Weights of a small transformer language model.
Size: width 192, MLP 768 GeGLU.
Training: a variant of Muon for these matrices, 7407 steps.
MLP neurons of a small language model. Each row is named by its layer, matrix (gate and up: input weights; down: output weights) and neuron, and shows model dimensions 32-127. Each number is 128 + 24 x the weight over its row's rms, rounded and kept within 0 to 255. Numbers have three digits each. A neuron's up and down rows have the sign that makes its largest values positive.
Before each neuron's rows, "fires in" lists the words (lower case) most often at its 100 highest values on Wikipedia text that the model never trained on; "fires on" lists the tokens most often at its 100 highest values on Wikipedia text that the model never trained on. A number after a token or word is its count.

fires in: "was" 34, "is" 27, "were" 10, "are" 9
fires on: " was" 34, " is" 28, " were" 10, " are" 9, "cl" 8, " coll" 4
L7.gate704:126156157137136110154143098108115136160099108123107142128100096148094154088136104116172115108172090113147142094071177170116165102100149112134160125099105126126117121140147088103133114146152104134109148109166114122073112183098128184113132118132113082150145129122111087169105132109146113152
L7.up704:154129179108156139098120125124148108146138112106122145106096106117110122140122075140151137147140120101151130114127153126087158143148114099142137056111116086170152119143128122108107108158122152115106113134140115133146082138097090101159082109165098071167146151120141082165130168139131086177
L7.down704:106106126136158148154115131134126118120144086118109132143130132135140109151118126084062159128123117131147106061143170144113197147090140122099170126130125125079140144123145095129123110151141167121109110121119128139104131134148151107119115097172152159090141145101125160088127132168106169148

fires in: "of" 29, "by" 22, "with" 18, "among" 13, "under" 8
fires on: " of" 29, " by" 23, " with" 18, " among" 13, " under" 11
L3.gate130:138123106142166109135132135142129138106140134139078146183133140129148091086148151121070137173141126127130139152058088103154135095160171112108153109135087134144077124155087131117133096138113154172108127094084181096145110124123129122138103121162138140124148146081071121127144141132106126120
L3.up130:107124097128132121133124137129097099122122137115102108212133159148117123104087123129100143130109126125114138156138149131100089155150149108111144131102133146108089153128143098099132120123153146147129136076124146142140158091113149142123134085169115144119131181127106089134156104114157098151
L3.down130:172125145104150108106148153102128077170161113157139159108149127119117111070119129162113125100102154118148153126072101112112151105133161151152147112119109138161140148100123179116161131153107127128126089125126102085104103108103070142160113151111127138137095143132089130120141145128159110111

fires in: "of" 37, "among" 11, "primarily" 5, "by" 5, "fellow" 5, "mostly" 4
fires on: " of" 37, " among" 11, "ly" 10
L3.gate434:112114086131085134088102125147106163129185113071141160131101138149153137139145114128124143135142121145094141112091154147138156144148128150108129162070107148151145179112101165125124104124096097115145136073100152133135150119123137103150100119157113122107121120139083110119143084151177109160
L3.up434:157085142122134160111124129110158134078130112171153109159139151181154102132118119159090131139102100139139113104138107180127123137139148118128109118166113186135101122140107174172138154133136142124125143127094117168117117137128105126134178120149115108128139160099109122108143081151119080108
L3.down434:095159139132152161125128133153115102155097115089124134114139135118126130079150134136110128127152160119176162141129111148138112089146155088139137144122138144099146099091162140090134160120105103144118149127144072148114093149127146139130111126156116176175084137135145139110108129154118172165

fires in: "and" 79, "or" 10, "then" 4
fires on: " and" 79, " or" 10, " then" 4
L4.gate335:079094114143104155104128177130145121151167125080119120158153126091160124103112099117130080126125096150116104149120140138139119123146126137095079115100105123160170078125149098119138151153115153125157165123109078112108138127142098171111132119155132145129123106108098158151083122102099117137
L4.up335:130113116128124145173091151136132109154125127144100115118118094088158153147120099151110063127160125136138101124112132124118113130128119163084104141157133120089159111129142117099134130129128100133139161113131121131077115100097132148109110145138147150145102082125120145128098123125116092126
L4.down335:101115125130131152159154149111129112085153151121118118194135125098129080110114137112095122057122108112135132148104133114128138088130126125124118103104122116109178148130091121116150113123098108096141138096109168110116144171103169077117117130097141137119103128123157122095163099121148151111

fires in: "in" 93
fires on: " in" 94
L7.gate20:149143083140134117155146080105147134159104077167157171126160118138147100139141119104163111114108100133128149114082125122117084137118168135141098161134135167160095166090128094142127150099116123149123139110098135122141128141142109119157141143093138122111140153147124091134131133155160098078
L7.up20:153166113087151169177132113129135119159100115137153093144114166131147079090101111136118125137107157094130156147113125108116175124114121117135115146128107117128088102132143117120133109095133140150162112127102131162107125109110091134139107093125123096089119142131130151137142109153148070151
L7.down20:150150108134139125116145128148163137106112104164122144125118126122108167096086112106113140146099133162108173153108140149137137128137101100112139170139123155109143119151133109103131122158146128120124040140142138110116136139145110059133113114098123132163145101127129076111123123136131130110

fires in: "september" 25, "april" 13, "july" 12, "december" 9, "june" 8, "october" 7
fires on: " September" 25, " April" 13, " July" 12, " December" 9, " June" 8, " October" 7
L7.gate766:182166130098128115125119179116073122149140128125148117116107100095146144120144168117113085131088141154097170110144122147118165128109090141124107139111101115096143119122174169189111138146094148105138133119112114110117147172101102114150152171155101159161135197151119141134125121122125091123
L7.up766:123151132137149123096129178124100137084116150116153125164146156075147133116101125100148123149083126103141136157145111118097132084117163158141107145086125143171123119143125122094123108139101143153125124135121108141131140147127137112152108144159133122123096138102127128101116111115149167146
L7.down766:149135133127124119115156175135121098091152136122139113138079138144114151130138163116120077116120103132118138136171156183105131134126153154103118117129158185112082156122153115124143178140108121161149199125123111180141199120125135134118103092114151136142124165122120179141126122115126147104

fires in: "from" 43, "until" 29, "since" 10, "during" 6, "in" 4, "the" 4
fires on: " from" 32, " until" 29, " From" 8, " during" 6, " since" 5, "ince" 5
L4.gate296:129187109109113139126124079131154125148103133121118157154105136114098101118129149118171092129140140114119124153104138129160092144121165176108134166131113147129177124098080111109115112156109143138120140119086167121153152077143096148151121089133134176137146077134130080080120085100134107132
L4.up296:127160144154145135123076122115112100120083135097099161141116137114138082137153122125116127151132111108112138135108073104170127115088121141165141157116084120142173114124134136137145152124125121154124138060107150126122116195108093104121119118079129131129125107132089090150089123170089132157
L4.down296:121167120108110139107139122102144133118186150130144185116127134115126150109125132156127130136129119169197156137150125128153136145117122125145119144173062103138101079086127115144151139133140102116150141133131112153126089160131107159159159113119113134166136120175119203124130147089151136125

fires in: "a" 50, "an" 27, "the" 23
fires on: " a" 50, " an" 27, " the" 23
L3.gate340:102122124128119124153110131145113158091085111118095113115082115151105151114087124082121120104095133099127104145118187124155172140137139132091164163099147143114137142151152139113092138143143136151165104069133122132164084131170091129161098104155171147136105118141134158126111129141130139152
L3.up340:150119086145109141134110084095072156078101137164139125157100120122130129154121104134140195124118125156084164101086147151150119104157099132110148122107144118143130116148151092170141098158135131128135126102109139113144146141153118113126165134122152155157124106084138129115114174157120185162
L3.down340:151156117132175139151120127132119114144104126128128158138101156106122123130108132122130094121156122164120087151217119141182160168169133096114114093118139138157146109127137125125123122122110144100130184144138137127145129108128177138117142203157133148157120130125120161127099123127161124094

fires in: "is" 17, "s" 16, "was" 9, "electric" 6, "came" 4
fires on: " is" 20, "'s" 15, "ric" 12, " was" 9, "s" 7, "ay" 5
L3.gate189:167154151148126139119141128129163109123107125125134121110115100121116138118101122094138102158132090142145128092092115138110134104141117094171103089107137052130140161132146103119133110118158100134135102134138111153117139141129147105144063170116153078131166131096141128123098123104139095143
L3.up189:088135138119140116111098143112105149137136143094126135121161119124163131137109145105125134138072168085124146102179161141137153097126120149189118140098115144157117133158110091106178080089114098165141113131149121147152143125112090049116158127149119138122098149104118119118152103089122111143
L3.down189:141123158151116146091134121131090131128147140140131139124133139148122132134134135123134143164116072123164101105111130116152120134129133117162141106160116162134100155115145101125142188118087119103168122169133136111120076125086148156125092148105127154138150142143163119128156124185127137134

fires in: "of" 25, "won" 12, "composed" 6, "directed" 6, "fought" 6, "played" 5
fires on: " of" 25, " won" 12, "ed" 10, "osed" 6, " directed" 6, "ought" 6
L3.gate445:131129169153121162158101141121116123169083097110100142119111129102112150124103145144155170058123140130103119147077141128133123161103126125113115127110123169112107111130103117132149133115111099078111116147083137165188119096109123098107166128123090117088157135119112131121119117141092094064
L3.up445:111106172112158149112125159164097121103109167141114160132126154121102158151183121138066160112084160144140132149105117152170107161108091101121114128128142122130128114139115142104143130119130106111120148203098120118100140152149177121086113155140142096137092180140089108149130178139119129119
L3.down445:144134097152143104170163105091162100113115118123139180131125101153132109135132152135120104133140113079140133113164116097130175146141094166155104103106129132132126119162159137115114124128148098168117071085174096102152145106150148122146129110140128128131157115123088132202099137092123110124

fires in: "as" 81, "composed" 5
fires on: " as" 86, "osed" 5
L4.gate378:113116105081093139137118132140132129167120109148181134102113103106178148135166136116136131121138161165133156121155138143131115125147164094146131102136110115120097081164141123086115166140179103126117128124102131140132120124139128134119116093142062172135126123137102124128094081111097115141
L4.up378:112159147062148134139155171123151082163106171141146124141120102111189138130078134142127146180149113192087165161121119158130111109104141141120151144122153110136100143171127139150118134125174129122081088136109117093159136164162139119126121174102143126113155138126112123118137165076118159081
L4.down378:130128146116156177131147133076134124132149121117078167072142144113117147118122130137132109131121107082203125134134117109141090125118124116088130094159126116175128112141126115087093168109120129151124112112125098180139149117129079097154162133143122121108106092119155120172138083132108122154

fires in: "one" 21, "there" 17, "right" 8, "everyone" 4, "who" 4
fires on: " one" 17, " there" 12, "one" 10, " right" 8, "re" 6, " who" 4
L7.gate450:134136105152154143105158102102155121087173161142119105154095110148105134153156125122114101140115117116088134108152112166123179136172143166077097100188112096139130115177125155108157138098133148137174138104106141116115137098103104105142118136082083126132134180079133122141139136159153156107
L7.up450:139116103100122120128153120080128148099111113123126080085140126082144107078090119176102171129133076131125124132128125124132152152109151148142064125117113161143155121132139183133164129092133113168147104120120173159126149148106130078089168153160127130103113132111126118127142112112133185148
L7.down450:054129124138096130127131176163136065138095183147150070098116114093132138149157109133117102122102135152153126124134121126162119132125122117133171148118121106144109148142126119150082191104124117125133147167157138091075120136165128105121151138118114127114086137118147142147103140115129094125

fires in: "his" 31, "s" 15, "her" 10, "year" 5, "years" 5
fires on: " his" 31, "'s" 14, " her" 10, " int" 6
L7.gate233:132127117134159168105151154126123099145088131098138125132101122095076078125146139072133131115136144140151172113100073147173107106133123130139103075113144077111133121090125124171123126110094086157114145152145163131158123157135167145107080121132127160137145138140155140113138092082151116132
L7.up233:128134080151155106120100114155129103132080132174133139129146130134104056121101153134132103154099151163080113161112083098144101151167150083113119115157078170153130142108132117133102109108111122157114154132083117139189132146126100104145140132134139114117118099121137129125153129163157141141
L7.down233:127127145111104109117127129134082141127128160152109127102136093117162122142123161145176108083100125128167113129139110154152151124111160133100110119142147120150149101107106125128110117155130124097174080158135122127150122147101092111135142137165123141157085124123161073140101171118127167125

fires in: "the" 40, "s" 34
fires on: " the" 40, "'s" 32
L4.gate752:126104136097149105147153129153152175143085169110162127076119126101130137085114171092132116111137110118132132138071119125113161131126140119127115101171096133076154179112132108095117170147098097144146127118128135168149110119137113118191145109125147100125104157144176196134115147114137142129
L4.up752:107116110143141086126099112114142122157087124121130172125081129083131101094102121106111153184141108110154119122133129166180122131112124165133124091134110117173128128147103122109109115156111167075152117142150100161173104113086120138127137162120124108142112128137142120159101127144122125105
L4.down752:103119161132156126142140114170139131128131141109175154105141121152116126103077145099130132162153127072165112142111149144132109088155101132120136127099122156106098091121135112108122152165126150129113178119100132113125082086134166127123130122137108146114121157123119180126138163143133155152

fires in: "was" 41, "of" 13, "been" 8, "before" 7, "history" 7, "had" 5
fires on: " was" 41, " of" 13, " been" 8, " before" 7, "History" 6, " had" 5
L4.gate38:083134146103104137160140108135111147098127156161139182115145150098132152150123141145139139122173154132117137109095135110134145165149149123175102101134132139136147156103116097120097066139149157131158083151136148126131115148098155106138108119116138139130142123133157111103152157094171131094
L4.up38:149109148154151122116126142133167153136087108121149142137085101146098104136082137156138135146143111114101152126133129104135152129165130116102112135101121110136177104114149122153142118130122150129148179151136105127107096146109088128120089165134094112099128126122122146125098103130128125157
L4.down38:111168080175141148098134132092081110175175090129130133168154168131098118137162154110153145119133141130140113143126092126137150157117132137106132148123143087123123114093098117139125164081145143126120133139118119119136118057105126110090114141126125155152118118079140135100113103117115115118

fires in: "and" 96
fires on: " and" 97
L3.gate673:110137062105122101115145141106126115130112157151127132173106151116117115139109158104095132134105108130135091118111098105125134173123118092108105138140104127162112122116122139073090140149085149134151098139124118115129138118126156125111114117171149119119138106126133151117071146184101097085
L3.up673:133075115106126144133128145110112124133139125162170113153143106144132118090094113119132112138136115124082132157127157144124146146113105137145114123070176130110095097091134156137140164103102149153127125129131104126139106099126170092092106106147137114120095112097123111096112205102109111103
L3.down673:141158128132139132128101144130152139101142106126105154168083110098103128111112146115119139096112139110134160098136104131116125137092145058130099115161085123143143132154133157109154138152119160145152086112124153148111125127136108140124133104144190123117159041128162147132116080163095129141

fires in: "as" 92
fires on: " as" 87, " As" 6, " conf" 4
L7.gate133:127162124141137150132098103120128156176128091126136118086141168082103136107155121167122109127129119135096140117090140104128103110109117145093126137120143139105131114190066129093124108131147135124125166141130116136159091158139165139137158097109138100119179100146123128085170123148092094139
L7.up133:121109172117138118142126137122153147126144097157090145094131150109109134125091131143105142155123128137107106064121125091132152136164160140124167108150149128171096116143118077121112087136136108139094085135172159117138122154116121142126135155185114132130151119111084140126120076169131120100
L7.down133:127121126126126119107108154120157081149112107063112103120125133123102109115100158134124140124097163095097102146098135113118145123123126132122166138120123089166157155167129102129153102156094116134161087158149106178144147155130145122166121170149107114117152112124179154122132125199114116127

fires in: "has" 18, "also" 10, "is" 10, "often" 8, "who" 7, "originally" 4
fires on: " has" 18, " is" 11, " Or" 10, " also" 10, "ly" 9
L4.gate424:129128144149110134162140105121107148106109146140122104111103104111136070128073122109101108111126116119082158149120144109109138097149123131150138157144119144091129149116155121148132102156148132112188092134160109122160148165106138123104157146162124150131135171165115125144099155158125141100
L4.up424:145146145162142164160144105117171148112130154097156117141121184122159125155120134138116147173142132163156118149124136131156141169109083158130144103105134116130126136115114152183140088152100159125141108148134152123106104141118191163112088149088147108114138142145123102131120088102125104134
L4.down424:124130084147099120121111149108110134161176075130072107126134100151154127176120123104132145143150160117130151096142164125064101120130145118122147105124122110153179169132136094106139160131121189083119105104160113124110111162128119143142158114147145147133169143073117161155084109132156137176

fires in: "and" 84, "to" 7, "or" 4
fires on: " and" 84, " to" 8, " or" 4
L3.gate239:126098128107105138110111128104160111103122110156073120149155141092135156160126131098066113173138111071132131116084141091108150105098163138165121148132131095133153116168118086168149099114132103148128187140157137131133122125118152158070111100120138105124126102166131121113121135159104134129
L3.up239:106158099096123135141126123140122102140136146171122123094142123118082149123159111114109144151106105101143092102117110132083103119111142119132107119140135155126164106153145119161137132127141098170105134140103141104111147101084118131120123061154165136087117109124089106155118136128083109131
L3.down239:110127138131126111168129157114145151114165170114157143159146111145170098114158132109123101149151107155117130112120112131103097109143149080110085123097124075132093145132168131082167161130133113125132120106133109111152107144129120141149130095168137138159124124086136165085121128165139149131

fires in: "in" 44, "over" 10, "per" 5, "substances" 4
fires on: " in" 38, " sub" 12, " over" 11, " per" 7, "In" 5, "on" 4
L7.gate91:140074102156088167148095137136168149151127128110142157165143099155119151131151088168126098139131117155142155125115141135089117152105105128112092208159131153098116159128131083099118114129131134103123145132107138100118198137135159095161112111130153138166134128157147108142109117167150146134
L7.up91:154113115079150110124113142175155135105098130141123131132121139119160099141076110134133114128119111146150175155135107109116110165137170149113134142130154150156141091124148120107130150147095124097083098104118148133121178122122108115156132108094171120134069106120152171125160093137137130140
L7.down91:126140145088125126112123150112104112135101116124113134159119130139100119083134138137169150131115143113137121174129101095132112143194096098133110140144146188123175100099109111133120130108108136151124084120140118148119179135109106121148105108114156154141137110116108096107125110108145126108

fires in: "december" 21, "july" 14, "may" 8, "january" 8, "october" 7, "november" 6
fires on: " December" 21, " July" 14, " May" 8, " January" 8, " October" 7, " November" 6
L3.gate63:177153134099133133099119151136109156107140078129122118116171152088130108177143131135164141104118131134108170148101120103115206119111140159107103130135142132135117172160145086108186159181143148139116142139158126125126119162096136117136170089143121122138092149123136123152149105125135115158
L3.up63:149108106113141105090092080126087114112130152150157119128139118130126172114120183135158162140144087101130162106119126105103137141117112118114092141129106129122134143150136110073120106114179182151163106174135129142105091118088133130124113150135107122140084105163112109129143103131125124087
L3.down63:129147133167107139143130154112094105166109117118127136146140141123162155142129129193079141117123158111107138097126129144137153178140135197083155096146109125112133102114120108136098153136146095130116107142095088105124111112105113151173173088141119106157137134100136097109132130077184135151

fires in: "to" 44, "such" 10, "as" 10, "regardless" 4, "suggests" 4
fires on: " to" 46, " such" 10, " as" 10, "less" 4, " sugg" 4
L4.gate737:120141150132124148167096135127125158092133111108167150124131104128115110115157121163135131152147151083161143113103126185134102118109101084142089125108121117119078116110140128111078149125165118140110131143107112136111109161123130144149137106142101097097151141161101099163123152147115103092
L4.up737:095129134121118162130160118124154115107156120140184102101158114141144093162131135109098139144147088111138109119113117152097091169144073119104101116141119112136116099114097134146143097137134115107077113139118118123132134126119135151113128144127140129113116148145116140101152108190174182145
L4.down737:131098094116142142179081133141116149081122137113154140148105068126163120101158110143103153098079148122141150134109124133125164087088127129104096143122157142136148161124120102126074165121110086130126180116139090121094180160094104135147123149137138154158088184114125124125106129134079117121

fires in: "led" 22, "time" 13, "and" 12, "lead" 5, "brought" 5, "due" 5
fires on: " led" 22, " time" 13, " and" 12, " lead" 6, "rought" 5, " due" 5
L3.gate368:153142131127138136102137142170134131146097101126090121136143131134136139129166096115099085174172098116101171139112127195143096122133123102119108165110155086123167175148144139126097112137124149120143139152106087110105099140079111094166123156113120129135146134116147121153084115139093101095
L3.up368:176140156101127142135084137122159145088109119119109099128139114111077152157083127134156157124173132129105115113124106171102123153159131099146146141117134115147162146116129136092113143108127114133119154107119124102078084131085151090108095134102132107125151147125106142106137090134126117117
L3.down368:094128087103144142111122142111102167127156150141096115112129134077167123135092116156127102125080160113139099159123123154115157107117148118128127081116143150119171153156116155117137119130094074126126147140163110121156117108152116170101105145084134116137143106124078133123082121087125148115

fires in: "born" 46, "life" 8, "biography" 7, "a" 6, "early" 5, "his" 4
fires on: " born" 23, "born" 20, " life" 7, "ography" 6, " a" 6, "Early" 5
L7.gate206:115090147131132162100153113150097137119132138125099128141091138151128176102095151125150102156113140152150119131106083101155112103129115091105135118162164149134114098127131117170129115135122140162171171109137150156155123207131065154062075105087112131125119152133128175148117142124156159141
L7.up206:113125123109155129116097167130109138135130137127130162148111124128139102147114120190112114116111196123140120103076166086144146156147131136135115121149122133078127142086170161104122127122101104136169094109123159154132164151152139151119112139136115150142114119127095108174112113170141093107
L7.down206:120166090148109166100132148102127113157141102110099192124152091116151154100132114108145158127139102110116175142112146138099096111094136148151082131162114136104144128119164132142134113122154112143170104111137125162135131097151164146100175154164113135124089126129135126126144147100130085150

fires in: "from" 14, "january" 12, "november" 12, "december" 11, "of" 9, "july" 7
fires on: " November" 12, " January" 11, " from" 10, " December" 10, " of" 9, " July" 7
L7.gate553:133135141125147161130112129109107123137086111103128168123114105099145109098118129142187155121125134154120176150112142132126153131095092142091130131171071122114116065121134067165120105135114098168132140131098112146121096157080083148160114118118135153143121142175113096151075154140097104143
L7.up553:138140071097119118101129072118115152126113095118116127139158124108133104111088189136128166123111128133133131120060127094130140094105116135120144101139114125139162144138109136124087151159106155128140138160075140119080092164110124142176142106111128129117116151118106112170181094142182092125
L7.down553:155100092121115120142104124172154127111115121116141137108111136151172123123164146131138083087128180151130161182065126120115148137126102108109101148110113105101142068086140129147138109135148134111117109167145103151127098148140119125104138127145108132134115129113096110114111147133127147141

fires in: "other" 33, "more" 10, "foreign" 8, "ilion" 5, "all" 4
fires on: " other" 31, "l" 11, " more" 10, "eign" 8, " most" 4, " all" 4
L3.gate120:096100112154127172133140127099118186124133112121129099113116112143139138123132127101099131112128144109110104121082124112073116143122174135156165164160125111133151145148081123152125147136159152166138115123132128147206164134139105049147100100127141155112137152119110129134166126148148126160
L3.up120:154109120176138117097099114146101144154122165109158143118133149147162114140142143127152112119173116131122110136064177132129155120152110097061117139120187145101102105080143146107147126161109156141154114131142155142137165102138117107154164163135117152111145127133173116105126098102068129118
L3.down120:146128106107131111108123097088106112164114168102130141112122133092135156122140132120144121150135146157134135122122142134149119143146166119115108184101148198136136130141098120079147113127075096111083182154120117096157172123168138134118107122145160150128127190101130090119146124120159133114

fires in: "from" 46, "until" 5, "mathrm" 4
fires on: " from" 41, "p" 34, " until" 5
L4.gate620:120161125084144131110132121108114109091141145127082175119101132145130120130125134126158114144118125113123098125139154130161154146133156156101169125117159130100112116103107112084113135092083143153115078106059128197139130133175134095129146150140128094112117140133093148086127137136145093086
L4.up620:152138112127100099135148066139163175152133137140126134136119120103139168112142129107142160136127079115094170128110138146145138103102117142156105140107108129099118147132090114159105126106154135104114148154149122130104144173066107076112099145136131082156103080106153121072116144142114143091
L4.down620:117152088111138147133099119120129138143145105126115081182145124154094168110080127166125127127120150128122102128093142122155118159135153153119132097095128128117152100141136129088139110170160155112146041174091078148131105130150119136095143125154127127130124108110111118096150103124109086141

fires in: "while" 20, "was" 16, "is" 14, "were" 8, "of" 8, "although" 5
fires on: " was" 16, " is" 14, " were" 8, " While" 8, " while" 8, " of" 8
L3.gate569:100155126130123117140098126142156124177089161139147146084151114129114129117150127128113151156134171113173140123118152132120142125130110115138141116118064126120207118100157108148086142139136154136127110144124094111126136149164138129152103173149144104122147157106109131134134138149123139121
L3.up569:127126123143123147110124148118132139153090149115094131123138077087157117113096111180101131140130089117161144102127052161140128076117124089113154131129114121156184143089133101093131145138096117136076125107123101126130086121159135089127146126146164140121121139106128093129101144181155164130
L3.down569:156119114162125159079154154083136137140180093162104148146137096135121109058086108157134120132108170119128159152118113101123135098132112127135159073139137152138105106142128107106116155145115124110103046158125155114118109131138073091143139133120130110106132129108118106103138134128159130134

fires in: "his" 35, "and" 27, "the" 20
fires on: " his" 35, " and" 27, " the" 20
L4.gate433:121125148153116105125129115082134093159078107099063139089131149127155143147110167122144109098122099079138073112112110125136123141104140102101132106102139151100149080133197138122129120163106107176188102125120107159127122104097104154140137099149152133105182130142159097099125136123115124113
L4.up433:115167077136166129141107142078119153144164119123132109139132123144099104097105122172147140135151131154103166135144113133153172146138134136137113095131140151137147145122127173114120105142131087144137100132137155122095119175129117100152076119154105075156150147103100169110127100107139128168
L4.down433:081102095115147108152128148160141103154138171134137164118119142125133129135157147098086154123128146145121137154113101157133172128140150193165149129145177107136127124140152103092110137190096111144122140145155115132114170210118123135129119111093117123127134132111115142109106104122130121120

fires in: "s" 26, "born" 25, "at" 7, "on" 4, "the" 4
fires on: "'s" 26, " born" 19, "w" 10, "h" 7, " at" 7, "born" 6
L4.gate735:145108147119137176149145106112145156139113134125153119149117129106119140135130152127164135128176130118149142133113093101163149165096136143170119154122119149094113152121118130110083101132085123138127183119154100149139116144120127092152155151166108084181136102127102123127114139161150110157
L4.up735:112164106196136138108140139107130121156109118152153143119066155171129104131121132132115127113093149089143121132072118134142153122126151116166158142077112135086181116140097113132126118135086091145134094111112139102149130093127146145098115114112115172153091164117147129174107106143143095135
L4.down735:130166136132155124125098103154106141101134163129119098118113129166145142144164168125159119146102097096118144106120145168128111097143068145168127083147125112129115130121149153113140120113104138113060189099151163138125110142141158127096112113118131078147081116116151152109111142131121173089

fires in: "two" 28, "three" 18, "four" 10, "following" 8, "of" 8
fires on: " two" 25, " three" 13, " four" 9, " following" 8, " of" 8
L3.gate559:119135145189096107155111116126160103137166143104144106154107120106127171076148126129134141125115109133116152132077154067065131143142112094121100137125154132142109103179091150133134127141116118145144119127104170143138148102189114123118154132095108102119165132140098143107152193095159144144
L3.up559:092136154161117143108110128138149085108122108127103132146125134117167159101111082147106154102090130132118160127148156131143176120129143124141124168115106154127129102162106131147138122153125099134122122144155133158157117154111107118121119134124109116146090099100102120127144163074147125126
L3.down559:166135147131128103120076157141142102117146117126127104150119127117086108083123162149113150143112116112158120118122155138089100131170150099105145142098127148121128084127089177128128126156136099097099123113158105120143118124164122109151136104169112122121107139104163137129102127122157168108

fires in: "his" 36, "this" 27, "led" 8
fires on: " his" 18, " This" 18, " His" 17, " al" 12, " this" 9, " led" 8
L4.gate484:115161128115151149167116110124143126134105106112131078134117117161164109138134138099151157093161161122089151110116139142187126180119121140109169133109116115137123143152121144105137128132154159112178148101111139159100101146146089131120109143118095181145102159096112136134112118122130128061
L4.up484:143148119150133173148171121167086123173130136121114152134119131166113087114143120121154110139172151114135122131151145157158182161159178105070075115123171126133182165121110164139130140149133146166140124140120132123104111121128130088147159126128103127141174173129111089124163112120117132108
L4.down484:112074129097148118129084108168135084094136121097101071144093117133083110114116139110126173134136132157100110107103140133140105102160122146136137136149133153109104090106129096186179111108178128082113148095115148106153179132112176132115052099145124137121120053150155140098120115130126158115

fires in: "her" 71
fires on: " her" 78
L3.gate528:100149108127113126168149107114131145130118166157119090159115112133107141112156158128119173120135134112103174107150132135167139181144173136118119136101155134154120125134106113146118137097120153123115140118085168076137139159150164104151082098139128132128138134113131158084133155063164145157
L3.up528:156121153130121135122113128091114110106115149177120126133070140135130164164144190142151096091151136113118152132163121091107074074136169090178133126135109097147108104092150137097116111133121136134109126146112114163084173167119120135088107161082129156098119117134112125123115147119144121155
L3.down528:140139105126141121149165134115137128120124167124151100130157138124139149114152147137134134115094160139076103075125114167126099157112108133119160169137133165136098133136149102138107103153131123103120125142100159163131172129163170121136098135171068123151088104120140150141127128161160130110

fires in: "was" 66
fires on: " was" 66, "v" 15
L4.gate464:136121128083172162106141115136107178139107081118140141094120161089112118124122103089125104089115156089156166127115112148164158132160106155124103130108098085100089127174116132102157155131102120145144123131127151124103121121138134104097153105108112134089132109167125153086144141103097107101
L4.up464:155124130099111144068158133109120112113110137094125144128104147123110132121141142133083133050122126073125124149107152162079137157181166112169135140131111147144126103129119118092096123118139103168152151140103115170131103093135123156125132133136126168108158149169083115102152176154130109136
L4.down464:142116159126162110103121107129117115132137120101120136125141135106100177115096152121159128126162113151119085096086121159113111111109100142129135110118111113124115148134104100131100124158147159097149096144107125154131131122131145146124145137152103155117127149104126135091100179100123162097

fires in: "following" 18, "of" 11, "to" 7, "different" 6, "various" 6, "other" 6
fires on: " following" 18, " of" 11, "ing" 7, " different" 7, " to" 7, " various" 6
L4.gate599:118101130137114108102100105161099131117150125128124103111108148101109093119133146099106119116141155121111153114090133115137145121134118107131134149112112132158084090157114122177166129138146156147148132154123176091146144154098131089152113142145161142134141103115123110123140115113136130131
L4.up599:095141120163121155137122146161120113145140125111167130135146171088124093160124151114099159133143170138108147138142116104118137132144155120127090143109143134112141119132105158100079124135108124143081102125157088142090139147132126150129128109132129110148091119160138083130135154095161118095
L4.down599:145130077126136138132112125123076083177160132113096102145148136137144112106112141135096117112112119158158098106117113156131169147121121106073101131100151175123134157114102117121098163130136138133181104109118152126167181122136167162117115136099110104156115111131146127101078154134151164132

fires in: "as" 58
fires on: " as" 58, "in" 6, " S" 5, "as" 4
L4.gate266:130153148102122077134158115130121091127107109182116135115113179158144139115109111148101086127106126086105148133111120117093156118113157111106124145134073135138103092164133104099152133125172114149147128125181114133103165122160160078111148159109093117117141159117150139112126152153101119146
L4.up266:075124126139135096114123119105153145135113156151101167129119132115167108143081174128136080155137142092162180119115149140148140127095132157110109131166135111196096106132167112151111151142129112142096121139131109127085096170123125102126120141160102118140142118117118150125130136141104146139
L4.down266:131080113133087144130096117103154126158143100101112117112139132119159123116175131139112143157122130179114176116076170092102122105128103133138140146133120120118064110109119110149148126148112117118103132132155159155152116149120144130159152145112142118139160136186148103113135099106147121104